MLP neurons of a small language model. Each row is named by its layer, matrix (down: output weights) and neuron, and shows model dimensions 192-255. Each number is 50 + 12 x the weight over its row's rms, rounded and kept within 0 to 99. A neuron's up and down rows have the sign that makes its largest values positive.
A block is one neuron, or neurons of one layer that tend to fire together. After each block is what it responds to, as a language model described it from the Wikipedia text at the highest values.

L2.down340:35 51 51 57 72 48 53 45 45 60 45 58 47 25 48 59 44 51 64 39 50 26 50 63 49 77 34 52 43 26 43 39 55 49 65 48 53 50 65 48 74 43 31 59 69 62 64 45 51 45 51 38 39 44 45 41 55 46 37 48 43 59 44 48
Responds to: Auxiliary verbs before predicates

L3.down21:20 43 53 39 61 69 61 45 45 53 43 73 58 48 42 58 47 53 39 52 49 25 52 45 53 71 52 62 46 48 55 46 46 26 30 55 40 33 37 31 59 42 45 54 46 35 54 49 66 57 58 19 48 47 53 52 50 51 71 48 54 58 59 46
L3.down70:52 66 54 28 61 45 13 70 69 52 44 32 62 57 30 48 58 52 52 59 51 47 39 45 39 61 50 76 54 50 57 53 58 22 50 54 46 39 71 40 50 51 36 20 44 38 42 26 50 37 36 60 44 68 43 48 48 40 63 39 43 59 69 49
L3.down330:25 48 55 60 21 46 59 35 50 57 29 31 87 58 63 38 70 61 40 54 60 41 72 60 53 54 20 55 36 70 63 50 31 49 44 49 49 50 45 46 46 47 64 44 68 38 67 47 43 49 52 38 66 62 52 60 48 48 37 59 45 45 52 54
L3.down341:57 41 38 43 57 48 61 52 35 43 41 55 53 43 36 48 50 19 41 34 58 42 41 55 45 44 56 52 35 56 55 59 51 71 68 41 53 64 42 53 37 40 47 47 42 41 43 38 71 46 32 37 47 36 47 62 56 61 52 47 53 45 46 60
L3.down344:33 58 29 43 30 69 56 35 65 43 44 58 66 64 52 50 28 57 37 76 49 66 61 76 46 53 37 80 54 44 30 32 69 41 42 49 50 51 45 46 50 21 49 38 53 39 62 36 38 47 69 27 65 20 47 58 54 38 52 58 35 57 63 33
L3.down369:49 62 50 44 47 74 49 62 63 43 55 45 57 60 48 31 45 48 44 30 25 50 48 53 46 37 61 31 45 63 46 62 57 52 50 75 61 40 48 52 68 66 40 70 36 52 67 55 48 44 58 36 50 89 53 38 43 24 30 44 21 38 42 49
L3.down389:66 57 30 42 42 47 54 57 52 69 40 49 69 37 47 50 36 53 45 55 74 57 29 56 49 61 45 69 61 53 77 60 34 38 37 55 49 36 46 48 55 50 52 54 54 27 64 63 61 42 45 45 49 43 59 60 60 69 35 65 33 57 57 47
L3.down390:46 50 40 44 58 32 61 69 46 43 52 41 57 38 28 63 60 46 75 57 34 54 33 52 67 65 53 52 50 57 55 55 63 55 38 48 52 45 27 46 27 52 47 60 44 18 56 36 48 29 60 55 40 52 43 64 55 54 60 54 53 68 52 39
L3.down401:63 48 68 36 47 66 55 57 79 51 60 54 50 66 40 33 53 62 64 80 60 55 39 42 41 46 66 43 62 67 45 46 28 41 58 58 26 47 54 64 47 69 62 46 51 37 50 30 43 56 38 53 45 47 12 32 32 55 51 62 42 51 57 37
L3.down421:54 60 50 43 50 33 44 78 47 62 57 45 42 52 61 46 65 56 50 57 44 17 48 44 54 50 39 46 47 64 56 55 68 46 52 59 56 81 31 72 44 61 68 38 61 54 70 50 57 49 50 61 50 61 66 25 49 30 84 58 49 51 33 53
L3.down432:58 47 45 59 65 47 68 43 69 45 37 54 59 53 54 50 66 45 59 61 53 52 50 54 16 51 52 57 38 42 81 37 63 63 50 59 51 49 40 42 53 44 27 44 55 32 57 49 46 49 50 37 71 39 30 44 64 51 31 38 56 40 57 46
L3.down489:38 70 45 50 57 51 46 43 54 46 53 74 51 56 60 34 63 39 53 60 59 58 63 47 60 46 56 45 39 68 45 61 50 48 70 58 50 49 26 43 58 25 55 47 48 49 50 68 40 37 57 31 59 51 37 49 64 40 57 55 46 47 40 46
L3.down500:63 58 51 44 34 56 43 42 57 60 55 63 55 51 59 42 45 60 55 58 26 63 53 72 31 48 48 66 34 42 66 65 66 48 66 45 43 67 41 36 63 37 34 52 75 35 30 73 54 43 52 43 56 51 48 41 44 36 42 63 45 47 45 53
L3.down549:57 34 58 44 48 37 49 61 64 46 65 51 51 65 45 59 17 61 63 55 61 41 57 53 34 61 60 42 74 43 52 46 39 23 37 40 51 42 50 51 60 31 43 61 34 57 44 52 49 77 48 69 44 64 65 59 58 63 44 47 49 37 39 20
L3.down570:63 44 58 51 69 35 37 45 46 59 50 36 61 47 30 27 35 56 63 19 59 64 60 68 45 46 33 57 59 51 66 52 62 47 51 55 63 53 50 52 44 50 30 34 53 18 55 69 65 53 50 58 54 80 77 37 55 36 39 57 56 57 46 45
L3.down641:53 25 43 37 22 52 53 49 34 51 42 52 65 45 57 57 46 54 54 56 50 44 56 54 47 52 38 53 39 33 64 49 36 64 37 41 59 55 46 49 40 54 45 58 34 36 44 65 72 42 44 48 66 46 22 59 57 30 52 66 54 47 39 42
Responds to: Relational prepositions

L2.down493:44 45 50 42 30 56 40 55 22 43 35 34 67 53 54 57 54 42 60 48 50 44 55 58 50 49 44 60 68 69 36 49 44 59 64 40 47 55 42 47 67 69 37 33 79 54 52 59 55 27 54 27 63 65 45 56 49 82 56 53 48 56 40 46
Responds to: Temporal prepositions, until/during

L3.down28:55 65 41 59 62 31 72 60 31 30 35 54 37 66 45 51 50 48 80 39 44 59 79 55 40 56 38 28 54 29 58 51 47 49 37 32 32 55 50 51 46 52 57 45 40 58 44 40 55 44 59 43 50 47 43 55 35 54 28 48 57 45 36 57
L3.down41:49 39 69 49 40 48 38 38 32 62 49 40 53 45 66 49 53 44 58 51 56 77 53 37 42 62 56 58 23 45 66 64 29 36 54 47 36 52 53 26 51 67 39 44 48 56 50 50 50 40 51 38 33 47 53 33 75 38 47 58 44 54 45 59
L3.down85:48 48 57 73 59 50 50 45 41 32 53 57 64 33 49 55 45 63 52 62 47 67 59 33 47 55 43 38 45 41 37 54 79 40 51 43 56 50 53 32 44 26 58 49 67 72 38 47 53 52 38 61 57 56 50 57 73 62 38 17 35 42 41 69
L3.down98:62 46 71 39 56 69 43 69 33 68 55 31 60 61 48 51 63 67 56 57 31 46 55 58 45 64 38 66 35 66 58 62 37 64 50 42 52 49 44 50 61 54 56 26 65 57 66 52 54 17 53 31 36 69 59 35 66 51 36 51 55 61 39 69
L3.down101:51 58 37 47 51 36 44 49 46 33 39 59 34 71 43 33 39 56 58 80 62 49 61 34 40 28 44 64 32 51 58 61 41 36 56 35 49 59 42 50 55 36 66 34 48 36 41 67 62 26 46 48 72 49 42 42 56 39 59 55 39 53 48 39
L3.down175:60 57 58 40 25 59 49 50 67 64 39 64 61 44 60 41 56 16 33 47 43 61 63 56 60 49 38 53 68 55 44 57 38 60 40 75 72 59 62 59 64 47 54 68 22 61 39 29 35 57 46 56 48 38 41 50 50 30 39 33 51 57 49 68
L3.down191:43 58 49 73 46 60 47 47 28 54 45 51 40 45 53 46 57 29 46 43 53 35 41 53 45 59 49 45 49 38 54 57 62 54 71 55 48 48 69 45 61 52 44 44 59 76 56 52 23 25 33 47 54 42 74 35 25 61 56 32 33 49 51 41
L3.down223:44 58 81 40 66 55 35 65 43 61 48 61 50 21 44 48 36 43 65 56 41 45 19 60 51 51 34 45 67 45 51 50 47 45 53 55 33 66 40 55 35 41 62 57 60 54 57 37 38 57 61 54 60 68 50 75 30 66 55 75 38 28 51 47
L3.down312:41 57 69 53 40 35 55 58 51 37 54 53 27 48 54 58 68 56 61 46 62 61 41 69 68 45 46 42 75 54 51 36 43 56 46 30 86 59 63 49 38 57 21 39 61 43 35 63 61 50 64 62 52 50 69 42 50 57 41 45 50 61 60 59
L3.down315:49 43 69 52 64 60 34 59 34 29 48 51 46 59 42 67 54 34 48 59 70 39 42 66 26 47 23 80 45 56 47 43 42 54 52 40 49 60 44 62 42 57 42 36 51 24 43 52 35 46 61 39 57 61 54 44 63 58 44 53 37 47 39 59
L3.down414:53 39 45 33 34 60 44 44 63 55 27 37 60 53 56 41 41 57 38 52 20 47 62 83 51 76 58 55 53 58 46 55 59 44 62 41 59 64 48 59 68 79 66 70 43 52 73 64 58 53 55 57 52 63 50 54 64 62 56 70 57 54 33 29
L3.down422:64 76 53 41 30 40 54 70 51 61 40 58 52 59 55 51 48 65 54 53 44 78 41 66 43 35 31 40 62 50 39 52 28 45 69 59 49 45 48 47 43 36 60 31 60 57 41 48 55 42 50 44 44 71 58 44 63 39 41 60 42 73 45 52
L3.down453:37 68 64 35 29 30 50 68 42 40 62 54 59 46 55 38 37 54 49 31 55 37 46 53 52 72 58 67 62 47 66 64 31 65 63 47 45 47 67 42 75 48 41 33 32 45 39 48 38 33 41 47 33 45 56 43 63 45 48 62 44 54 51 53
L3.down465:43 70 30 51 48 43 68 43 34 56 54 55 42 28 44 56 65 55 23 48 60 30 53 45 37 57 20 63 52 64 52 50 44 43 46 23 54 60 81 45 53 48 60 45 48 52 55 55 61 37 48 41 67 49 55 56 50 55 55 42 60 62 60 56
L3.down519:44 45 78 46 56 53 33 68 40 47 31 28 78 60 47 50 44 62 53 42 61 50 53 44 48 73 26 51 59 30 50 74 24 55 54 71 34 51 70 52 37 28 57 28 47 49 61 42 44 40 48 51 48 35 61 37 63 66 53 51 37 53 35 64
L3.down534:33 72 32 48 53 63 41 43 56 25 61 61 61 65 64 57 61 28 48 23 45 46 42 70 58 35 54 38 58 62 44 59 43 61 51 43 52 43 60 44 61 45 42 41 51 59 38 68 67 62 38 43 58 45 52 36 29 67 35 57 87 30 56 62
Responds to: Word-completing final pieces

L3.down6:48 41 53 51 46 55 39 48 30 39 39 49 57 61 47 52 20 67 16 41 48 22 52 59 42 64 45 36 56 49 66 34 41 63 63 69 44 42 83 55 47 74 55 23 36 72 59 61 45 52 35 48 57 49 57 40 63 61 28 47 34 11 41 53
L3.down7:40 51 51 43 59 58 52 35 38 62 69 67 47 61 44 69 51 39 46 50 59 37 67 54 54 65 33 69 67 42 45 49 48 54 67 51 57 51 45 35 31 29 47 38 75 48 38 33 46 37 40 30 45 41 22 60 25 49 46 53 41 64 48 74
L3.down50:48 38 50 71 47 28 33 47 37 21 43 61 35 48 42 54 68 55 42 49 43 37 64 52 57 49 55 60 58 55 45 49 27 35 55 46 56 41 59 36 43 53 48 61 51 31 48 52 44 40 48 57 51 64 52 37 58 57 64 63 31 48 36 48
L3.down124:60 42 35 46 64 65 47 33 58 55 45 28 35 62 63 43 34 45 27 47 64 21 64 47 57 42 62 49 75 64 42 56 47 54 49 41 48 61 21 71 53 69 42 49 76 62 49 62 48 40 53 36 50 46 42 52 63 57 64 50 42 50 62 49
L3.down161:60 50 39 46 41 44 52 40 37 57 56 35 48 56 56 41 36 56 44 64 68 30 56 57 43 48 47 63 46 52 57 27 55 34 69 46 39 37 31 41 50 38 50 38 43 48 39 62 53 41 44 44 29 56 54 32 46 69 53 54 37 56 45 41
L3.down164:47 39 43 39 66 48 55 38 48 74 73 51 66 69 53 64 44 55 46 73 47 53 63 53 34 53 55 52 37 52 67 40 52 52 40 50 28 65 41 60 48 37 63 33 51 44 48 79 33 70 55 65 45 59 52 48 67 52 67 71 55 38 47 51
L3.down203:62 42 47 44 78 65 53 46 66 50 62 54 51 75 45 61 57 62 57 66 54 34 44 53 24 58 56 30 50 36 43 72 19 38 81 45 66 46 45 42 40 40 31 51 69 60 46 46 40 70 54 61 68 26 54 58 41 29 38 52 42 41 36 69
L3.down245:38 80 54 55 49 54 48 47 43 36 46 38 49 34 51 42 34 52 53 74 43 53 59 53 58 78 53 48 49 33 79 28 36 52 50 36 32 47 58 46 60 46 55 59 64 59 42 55 62 39 61 36 46 40 74 14 34 67 38 72 40 62 52 59
L3.down253:39 44 50 64 38 65 39 68 43 30 76 41 53 53 59 38 51 65 57 48 44 32 47 21 50 59 47 38 55 53 41 35 90 45 50 44 47 73 45 58 35 60 67 59 60 12 31 47 62 38 64 50 60 52 51 46 46 41 53 64 36 41 49 38
L3.down279:60 51 48 52 53 61 50 49 55 55 64 48 78 38 60 59 47 61 64 71 44 39 40 48 38 54 44 74 36 29 41 50 51 41 41 35 44 46 26 48 26 52 51 38 62 56 59 46 35 58 61 61 35 33 72 53 56 37 38 48 45 54 38 45
L3.down282:61 41 53 57 42 42 34 58 64 60 40 36 53 58 30 30 51 58 41 49 20 59 58 44 55 59 48 37 42 34 27 41 43 42 41 49 20 48 30 57 66 48 50 59 40 40 61 46 30 54 68 61 59 45 65 49 52 40 46 43 32 60 32 47
L3.down296:33 56 53 46 75 53 74 49 47 63 45 37 57 51 49 40 53 31 51 86 50 62 41 48 53 26 54 68 53 71 61 43 56 50 46 58 31 49 62 39 66 45 71 46 59 45 46 49 56 54 59 52 43 47 51 49 41 41 63 49 45 79 61 47
L3.down358:73 39 39 46 51 52 50 53 51 48 40 43 38 45 41 66 75 62 42 50 33 58 43 57 38 55 40 48 57 58 32 54 54 35 30 56 26 45 86 61 48 49 63 26 44 49 49 60 49 53 47 55 47 49 72 47 46 41 57 31 51 51 44 30
L3.down411:76 37 52 44 52 60 41 58 47 60 60 47 72 70 42 58 54 36 35 58 52 38 44 54 19 24 60 49 56 46 53 60 61 51 47 56 50 71 51 58 66 44 68 55 33 62 62 34 41 67 42 41 44 29 70 38 59 52 66 50 53 56 54 54
L3.down458:68 42 50 47 43 50 45 39 71 50 51 31 53 78 69 35 66 56 52 38 44 47 62 46 43 51 57 47 74 45 55 47 51 59 39 20 57 65 44 47 56 46 42 38 48 61 68 47 59 64 47 36 50 43 72 09 42 31 45 49 44 63 53 40
L3.down490:48 63 54 49 44 54 60 67 66 82 51 29 55 46 63 57 50 30 44 81 35 62 44 56 54 48 64 50 58 40 37 57 42 64 50 40 56 44 57 48 55 53 45 32 54 81 70 61 56 50 58 58 34 59 70 53 48 55 58 60 60 43 52 51
Responds to: Word-completing suffix pieces

L5.down9:59 44 47 55 44 64 50 41 32 46 21 46 69 52 70 72 34 43 79 44 65 57 63 62 39 35 52 34 53 53 49 57 53 58 15 56 47 48 67 56 61 48 44 38 53 43 61 57 56 55 82 60 29 44 27 60 51 76 52 42 53 44 44 41
L5.down269:41 51 91 55 51 66 34 64 55 69 45 60 60 34 82 35 56 45 52 53 33 65 48 57 39 38 31 43 51 39 34 32 45 60 42 46 43 62 75 59 60 63 51 47 44 62 61 52 53 37 41 64 57 48 39 53 35 58 54 53 59 59 36 63
L5.down392:68 62 69 56 38 71 71 51 70 51 59 42 45 36 66 45 51 47 47 53 20 42 49 38 40 50 46 47 49 69 60 46 49 57 55 42 71 63 53 40 48 44 31 52 64 48 36 55 46 45 55 48 65 56 71 58 41 50 53 33 51 52 36 63
L5.down510:43 39 59 48 42 40 58 41 56 74 65 55 53 57 71 38 51 62 60 63 73 47 70 54 06 51 45 62 55 55 56 58 56 40 38 51 47 49 68 49 63 43 70 50 55 55 46 65 57 53 59 53 52 53 42 47 45 47 47 56 44 59 39 39
Responds to: Verb inflection endings

L2.down635:39 41 32 55 58 42 48 47 47 46 59 40 42 52 60 76 20 55 30 51 37 50 44 45 54 56 66 26 55 40 39 58 52 31 61 53 50 37 54 39 56 44 21 49 59 52 61 36 34 28 61 47 48 47 38 67 62 52 69 61 57 49 53 56
Responds to: Comma-following "with" plus mid-word pieces

L5.down155:47 32 50 46 44 42 47 39 38 70 55 41 68 39 28 67 36 52 54 43 57 33 59 39 49 50 51 40 59 68 67 73 35 64 74 45 79 60 43 42 43 59 53 42 56 41 57 53 63 44 42 63 69 48 32 61 49 42 57 50 35 56 40 48
L5.down583:46 11 73 57 45 49 51 42 59 60 45 51 33 69 53 52 45 58 56 75 59 55 36 45 46 64 65 51 48 57 66 61 55 37 50 43 48 54 46 72 47 53 63 49 46 47 63 54 53 48 56 31 52 18 44 51 50 49 46 56 53 33 61 27
L5.down657:52 39 71 44 49 39 41 55 60 45 68 51 47 56 38 59 48 43 57 39 47 78 47 12 58 55 43 61 45 31 48 38 54 36 52 48 44 51 44 62 49 49 51 28 44 30 51 38 42 45 69 56 20 49 54 57 38 42 49 55 55 43 59 56
L5.down678:61 59 21 45 37 29 55 46 32 56 49 52 59 55 44 54 52 54 50 49 52 40 48 42 66 52 46 63 33 63 46 60 44 45 42 55 54 73 48 42 58 36 58 60 60 39 53 50 46 24 62 32 46 41 48 59 41 31 45 62 64 39 36 52
Responds to: Mid-word fragment continuation

L3.down12:71 69 52 39 52 57 40 42 60 31 69 47 42 45 53 51 43 50 48 46 50 60 53 44 61 64 44 34 33 37 39 57 65 32 57 55 62 59 53 31 45 40 74 45 45 52 50 68 62 53 58 43 48 57 53 40 33 53 59 48 45 73 60 36
L3.down24:36 38 36 52 48 33 57 39 44 31 56 51 48 46 34 43 54 22 73 55 62 58 34 36 59 47 52 63 53 42 63 46 48 40 39 58 61 29 49 27 35 46 32 65 48 57 20 56 69 47 57 57 56 66 46 71 45 34 73 54 78 53 42 50
L3.down165:13 63 46 63 52 47 25 40 42 44 62 31 54 31 42 51 59 42 54 44 62 61 47 53 55 43 53 65 41 48 65 29 33 75 50 59 47 40 54 50 20 65 72 51 42 32 37 58 47 48 47 59 53 45 64 33 64 60 70 43 37 60 40 51
L3.down198:35 55 52 54 47 61 34 40 47 27 56 55 68 51 35 58 56 61 44 53 69 50 34 16 70 51 58 36 50 48 47 34 49 31 52 61 61 43 49 39 34 51 69 55 36 52 43 78 28 52 51 45 28 44 63 51 40 61 60 73 61 57 54 59
L3.down217:59 50 49 61 70 47 19 69 51 62 49 37 80 47 66 44 44 47 37 38 38 37 53 51 52 45 35 55 54 63 28 30 57 22 49 50 34 46 54 58 57 53 55 40 65 57 58 58 41 47 50 62 36 56 33 55 50 37 29 69 40 55 48 50
L3.down270:45 74 61 54 31 57 57 47 64 49 45 37 44 50 44 47 54 60 59 76 43 54 53 65 46 51 49 67 54 54 72 50 26 34 72 27 56 53 57 55 57 53 55 38 34 47 43 62 47 33 62 60 62 48 60 28 48 41 22 58 52 34 51 41
L3.down298:49 45 67 68 40 66 36 58 46 40 19 54 62 55 57 55 43 46 58 51 40 53 31 27 55 46 51 66 40 46 52 47 46 51 44 54 51 36 61 45 31 47 30 33 48 57 43 48 47 56 25 50 42 32 42 58 30 45 48 68 53 50 69 59
L3.down301:46 50 43 48 38 42 45 42 45 56 28 51 56 41 40 60 39 70 39 46 55 48 49 41 43 66 61 45 49 49 49 52 69 45 45 30 49 52 44 59 35 51 46 47 55 37 56 75 47 54 43 55 62 41 57 76 34 53 72 63 51 51 49 42
L3.down391:27 54 67 56 53 38 51 54 38 37 59 55 34 56 51 35 39 45 58 55 65 37 67 46 59 63 37 43 20 40 60 44 48 61 54 50 73 56 69 75 48 50 52 48 59 52 48 56 51 38 76 63 57 66 56 38 49 29 36 74 56 48 38 41
L3.down397:62 43 28 55 56 55 48 35 66 62 58 56 62 63 61 54 29 38 40 55 38 50 66 66 62 51 18 49 42 53 41 39 68 60 56 53 44 60 51 45 67 39 49 41 44 59 50 46 58 51 58 55 35 62 62 62 57 42 42 54 48 36 42 35
L3.down480:37 72 50 53 58 54 34 54 66 36 50 45 61 46 62 64 46 66 58 38 57 55 41 22 66 53 48 36 51 64 64 63 38 45 61 60 52 73 50 58 55 66 54 37 40 53 57 47 68 52 56 57 27 50 28 42 64 72 68 82 49 63 61 50
L3.down488:34 71 48 50 54 73 47 56 28 48 28 78 58 50 67 53 52 56 58 57 56 33 31 46 43 44 48 71 41 52 71 68 49 45 45 41 66 52 55 51 36 38 33 44 61 57 54 29 40 48 65 25 53 51 48 49 28 47 56 65 54 19 61 45
L3.down537:35 49 58 55 47 66 45 58 65 38 62 63 54 61 30 45 41 51 61 30 29 41 63 54 56 69 53 42 56 63 39 52 54 62 31 36 30 56 49 45 49 44 30 54 49 44 47 42 59 43 19 44 45 67 59 49 40 50 44 65 40 34 67 58
L3.down585:54 39 53 46 66 73 45 59 60 62 64 61 63 44 53 50 53 41 58 58 41 66 49 47 59 69 54 32 35 43 69 64 38 42 62 43 71 50 51 74 46 61 53 67 70 54 28 41 47 52 52 56 56 55 32 87 47 46 58 55 66 54 61 48
L3.down664:39 34 45 42 44 51 58 37 44 53 46 42 38 56 35 34 46 25 34 58 53 51 45 65 56 47 17 53 48 52 64 53 29 57 52 52 62 13 37 54 62 35 82 53 52 37 50 58 56 36 46 44 44 54 46 47 45 66 39 75 48 47 26 40
L3.down692:64 45 61 55 42 57 74 67 36 47 48 49 41 45 61 44 38 57 35 40 62 57 34 34 39 36 53 55 48 52 52 58 29 51 50 65 52 30 53 53 49 42 68 45 26 53 51 36 18 42 45 52 50 65 39 35 39 72 44 48 54 54 27 34
Responds to: Modal verb completions

L5.down178:47 53 27 44 82 47 55 59 48 37 38 58 47 51 38 37 78 35 39 60 62 32 38 51 45 49 88 57 42 62 50 42 36 34 37 38 33 71 62 38 51 59 54 38 44 40 58 53 54 69 61 30 32 47 38 52 42 55 47 71 58 39 42 66
L5.down248:56 58 39 40 42 60 37 65 28 35 77 64 33 66 63 41 65 52 45 34 66 39 54 45 51 55 53 31 32 62 46 71 66 33 57 45 29 70 57 63 42 57 76 39 43 52 33 51 41 45 40 47 65 60 48 46 57 48 43 60 29 46 43 56
L5.down374:44 55 50 53 50 37 49 36 34 57 60 65 60 40 66 59 40 34 47 35 44 45 59 39 56 53 53 62 58 44 52 31 44 51 43 49 46 71 58 56 50 40 51 47 57 43 49 32 47 60 47 61 33 46 51 68 34 47 48 59 52 26 44 42
L5.down482:45 59 58 30 42 49 51 60 37 54 54 42 73 72 28 49 64 28 33 59 31 61 47 55 55 50 38 45 40 45 61 65 64 59 54 50 27 37 39 28 45 50 48 42 55 35 69 50 63 70 52 53 64 45 50 60 42 35 47 48 56 33 45 54
Responds to: Completing split common words

L5.down113:46 52 50 27 22 52 45 40 62 59 46 53 58 30 35 25 33 35 52 52 49 49 53 37 54 64 45 43 52 46 40 41 71 48 43 67 35 30 49 61 40 46 49 44 35 50 33 39 61 45 31 56 82 57 63 67 42 53 50 48 50 59 50 40
L5.down196:42 41 57 59 42 71 58 34 26 39 66 52 55 69 60 58 53 74 57 44 67 65 60 44 47 47 48 55 41 43 55 57 66 46 43 44 47 59 52 40 60 66 68 55 44 41 64 68 57 44 56 35 40 46 53 37 69 64 28 58 61 42 25 59
L5.down449:70 44 49 60 69 44 39 56 43 52 73 51 40 62 55 68 43 33 54 65 48 44 34 41 53 40 44 60 57 31 38 56 43 38 67 28 37 41 47 51 60 53 30 21 79 37 55 57 40 59 70 31 55 42 38 50 57 54 49 42 46 59 33 22
L5.down642:49 47 60 43 49 37 69 52 51 58 55 56 64 52 60 46 46 56 61 35 52 52 46 53 47 26 45 22 63 55 63 71 55 37 34 60 65 62 38 51 61 39 56 50 55 36 34 67 48 06 63 50 58 31 40 50 44 37 42 71 45 49 35 23
Responds to: Word-completing final fragments

L2.down562:45 49 32 60 52 40 53 52 51 46 69 67 43 43 55 48 36 32 61 59 62 35 51 48 62 67 53 65 40 31 49 42 56 31 36 55 45 63 44 29 54 35 46 37 56 41 40 58 46 59 37 34 57 52 52 25 40 59 40 51 41 61 42 47
Responds to: Forms of "to be" after subjects